config = dict(
    n_layer=8,
    n_kv_head=8,
    norm_place='out',
    optimizer='muon_variant',
    lr_mult_o=1.5,
    schedule='cos',
    final_lr_fraction=0.0,
    seq_len=2048,
)
MLP neurons of a small language model. Each row is named by its layer, matrix (down: output weights) and neuron, and shows model dimensions 32-159. Each number is 128 + 32 x the weight over its row's rms, rounded and kept within 0 to 255. Numbers have three digits each. A neuron's up and down rows have the sign that makes its largest values positive.
After each neuron's rows, "fires before" lists the tokens most often just after its 100 highest values on Wikipedia text that the model never trained on.

L5.down386:165110165103091144161147128148143111167111173108115092121165093181126146108115116173120108074178052074122185116087110138157104142125090150122202168099135076095117193109119101154166120174134132110109131112163159112091127117150139114099145098098205160074093084105184134101111105091156077069081145130089095091107174135148146164118113099089204160119118132098136114143158126092134080122172
fires before: " She", "\n", " she", " In", " Her"

L5.down1001:109128135153098156138088167110108132127161068124054149096099139134067129094113100094136112133127136185090158107128141116221103132125097136133086144086138047117188123164103100116098137111115196121161158135084096127132125083118112126100125147077132136096149159120135101087146176108141095065131195133100123089141110066073186155038155157117117120132175170074163121100131102128141083160130
fires before: " in", " by", " on", " to", " at"

L5.down653:145085077128147103061144087144166141090135099087187115079164177135100100131087145085192145110092120169150174127113094161085115136088166132133148168169135162140152090151173128158176136191120097195081080165084141083119158096139108129101146109108121037182087123112111100112105130116101124098134091214175132161119197123182119113084126126175071143142164103143110145166102087139140128062137
fires before: " the", " December", " April", " September", " May", " January"

L5.down42:161118148062107151122087118119101127171144146128105094120158106129167155125109111143190163138136088143107145122111097086089148183113179157163069096127148122125098105105150096128101174155172103133114166163120126125180128096123140155134119195106137148114166155179153091115174083173151135095117141082111122129145119138192106129073060115121188196189154084092134142129156154103127116128097
fires before: " by", " in", " of"

L5.down850:157144109099184068088095076170138131101126112060184088138120120132164147143048110072151151099169142127108120095165056114102144163096104137094105159131115165157138127131101079132160116100152153128099124136156138109098180097086152081111103153127130093151171093097105171107092112099134134122086070086166157087153167114128193147172130163174126101128024154124190117119137134050135119113089
fires before: " to"

L5.down765:178041186110124109138126117131091148177064145117161144142128121138132070129135139143127053135195106113124095117087155163148141138033076144148131120124142156132187118146126138152067108195136132094092109098088146096095097093167167180073098117117128164093088158125087112170107190109068123163173077145092081137123076164112099154080124182106113108139123102167128089125188088114088048105115
fires before: " of", " and", " =="

L5.down946:111095163147088110117133165108097201147054046147133090131065082170166193103132148119144133129146094060174045111127161163136160187127078126184109156116153090130154075118113109142118107149143130106172141131114092131127113159057079204082145122114134130163126203118120081168107174093111115105214127090150117106199197079104168128123164177138114147087188155064125145132158158096109091105139
fires before: "\n", " (born", " and", "."

L5.down398:147148160140169060104062162126111059163109142142199140120080172129127154075163168158067153111126187106107143076129133123087159128110117109106163141142145123093117161139121108118137140128091130053139136092104122173129110145113150080088155141091102124113137086173071125130156102154151158139144142181104139151135109149117021114100149142158136124126109065105099133101084172110099104188151
fires before: " on", "ers", "er,", "ers.", " of"

L5.down221:088156097131152106173110179121145140134086150145078145148146081121108096152100138126118057131094154127151183101140099157100144131112118144031125146056137111171100148109087118135151150106136168078109144103153103090111083106132157131120115069148151121100158094130127137128113140132128125132064117130212087126100144118126126137168114150133114155120129109096126132135110108148130171106117
fires before: "\n", " She", " He", " he", " she", " the"

L5.down633:095182117132144184105162142104088167115047119138114132136156116157142073136125110105152145092132222114174100124112183153086168105178164178150129087112120104136099165084190145136171096110158099125125125117153112153125167169117092147109100120184111183162112082125196142184131134142105191106155132104137146167142082109060053104091177220103176100097140141113191131075090146184156125165084
fires before: " |", "+0", " -", " games"

L5.down387:144184184143108129102094174100149136157168120203183078133109059139092140155104100137118164114171141105069099126083144064162071129119132081156116105148090069148118124169158122100164123178194140149165093109089116195130119112151115155149097114144104106136087117166159079163051128108085091136204146190132137098119129135125122205110101181076134100166161082144079143124134130122124133087169
fires before: " |", " Men's", " Women's"

L5.down884:100168111140130140187117126127154145101119144178145112080124173100126162104090118177124098104168140101157125119103140147100197129119132052123116142080138146151161110169242130089088160133137125124121141168082136124129120091170133161143139118119146178119106153149127111174046115113121149139161105162104112150119145110110152199103139102131152126097087156162107094105122069154110114151053
fires before: " |", " the"

L5.down800:142135121088119101147117110182173099138207129164162093101124168109150188152139085192105101141163091146078166120170151139164182131136134090098106078217130121126133138121182135118138219151118133178094149091094114108070125138145160116181177070102113130181104107087089102117131068142131157127132134068141134059159080106128079157130113179163126154129185111163143130137160207145165169125078
fires before: "er", "ers", "ing", "er,", "s"

L5.down733:128094124129188084087160136168120137138116150129068164095103124154108120101146152106058136146084110146094174153132172100120160157153119129184171122130125168148157132165113185083143132153114133145135107099098104135186083087104091089175185145128111140169089098137123113153089113114100079071140144143147123096136090141129037125126090121158111163138157152139176133148148145162163152128107
fires before: "ed", "ing", "er", "ory", "ment", "or"

L5.down339:148077088192121153140100167064198054088093120127092100116092158114050146108110073101160158158132153157128197096152161141100207102076073071126112152119143124129095092142157066149128162119108125089079092111141125127057144103106137103122126119125135200180158130170099018058066149170100127118101103131069161129132176126115133084083163134110148143098088169165122150166151118094066106095147
fires before: " to", " for", " the", " of", " and"

L5.down147:126138065091144110159106157184122169117154109096120090139140084130092090184116109117160111151095150100131118162143156161125128097093136107115154142120163179162186150133173179142148170134149098119128088102107101149116131202121081152133110130091137092140095096112100113032123143102139119165121101115094123092096098173113094158136141176111149145193125193141072130216179077098128140083113
fires before: " that", " the", " a", " it", " to"

L5.down465:095182113161136122100141172130106171085133098114069101136083129175110178095103113158094105141168099149131137107170139196106139086135099109094093136184090151088113141162094061121074129133083180138141176174094149100142140119060103123087086102123115093184145155141118137086100144195157139175075091143156191122145144086173129106156086181123141116111141164134189112169143138093174119146117
fires before: " September", " April", " February", " December", " January", " May"

L5.down888:161129167155121109067130128119154050135089187143145148113126153112132125079125123151121090176116226150108122103101137154141173128126159119055209120126179067139075204074148168060133156104070115130154125078093159130109125147130179117119134151075141120110121164194150173079151148137120114133055113111122154118177074149138127098171099171124116101066092099042163139131116172109138150119163
fires before: "\n", " In", " The", " He", " On"

L5.down186:125084106108158135092096111142143114148109125118120120163119067077201122126102088134200120115143133111132110124155093129163162169110110189166112104145082130099168093131146128146138157158144090150230156062160171101139112112158068210110090145222171132072120141128167088190153169102135154068130140124091116110104098129134120043130081108149111131108111034125104135141129126103195186156105
fires before: " the", " up", " a", " its", " his"

L5.down1022:128143123112173123040127137131119170078122113126165162152057152102086076139116085150197161143138136137166174123101136136152113160122110168156164146117160180106158108117218165088114109087105139132203130100069108186168122172097157115107063190162165046177133099112136196110162153137150147156140140151090140101123146138095138125140136104168139115096064156179103115155121098122123084122131
fires before: " the", " its", " his"

L5.down194:163148143090118152142119190111086144152133113143169213132146164107114135098106113103127149178154160073122098113134129106153140095082205108119163145116157107149135118107147122171147139107200104054179125161121098090108139118143125155143128117189096118129111101090079094138112083196147172139097106125167106145112072157116100172111103065148136144154097094096161124174109073116129131104139
fires before: " of", " the"

L5.down648:127173098118120118168090136071155094116117081113141119134152141138161170156118159133132105128183106131111131110163155105101129188118149165141087122028175110149114131096140127141098117124144162095184101131123076126145158123096160115132114109157119079114170107099151201093109140149093097108112081092081163068114141111102115129117106119127144090188147086092164099148149130143175177140117
fires before: " by", " to", " with", " as", " in"

L5.down562:089144175104117104091143147124137095127156155151127120112104120060133100166121100113138161068089145102170185196194147117095081130156124115076135110090132100087089132229102108116120090053125146160101123163115105123106130127074127125070123162148051109113087095149116150099166087117131172177161178144126155085137133065112172143129096157131090106156140106115107128169153102134101133144154
fires before: " |", "+0", ".7"

L5.down80:091087068133120096120107131078156121115122191096165121143083163150137100163156132128144155158174133118164137135111209104089137110119095124130115201156080119090118117144095119165145121146165151116092121092117145123152177146165134091134092152162168114117099152093194088108112148077111127104161088149081196151113145079095110116116134146151110153185110116159067143106133083137116106124119
fires before: " as"

L5.down983:109129088100172170169104082071091165092166123175058119161123100121162135088143155123175118169126158157144128093197146127148192182097107160141055158112171099094149129138075140136090093135109096144142182139085172098155097150133132165153150118154141130148157110107145172193104106175099121083136116150079127113138131090128141123103144198083150167131114116150121134093130125101128124157137
fires before: " |", " of", ":", " Incumbent", " to", "ed"

L5.down326:102114091092188166107167139126131112107129102142190131028117168138110095162105137115095074144103135119092125125104122095070114121129148202102164099154112114136129147082198149181167125105116140109127115165121086075129107103114163039138115218096172129136129122143094147152085100099183132178135164134148125066138101113126086095138125060097101199157072154151177123144083130163173151166110
fires before: "s,", "s", "s.", "es"

L5.down311:109143150111158090130135105095108092111113061111154137167158141127091125128121228107123171137103139104137109125077097119112119105123074177165111119115136146181123095135178126137170132159107120080147166154108108173193101141149127089061109141118148131137155145146186139118185147118179083156134103116159185149137081090097168150128159134127067152119087179083082072148142140141174160143102
fires before: " to", " from", " in", " of"

L5.down510:100183128129180089116138149087123123114077132207123105146139153072145130119131196113143183086127100165098180133117162146103111104186154147072120171069156121109074068166159115114109146184088103172160137161086061173062123148101117154182182111108095096140138095136117163134143135155104175147159127112086120147117105123093094171116141081103095086173161041112136103134079160121153104159159
fires before: " |", ":", ".", " –"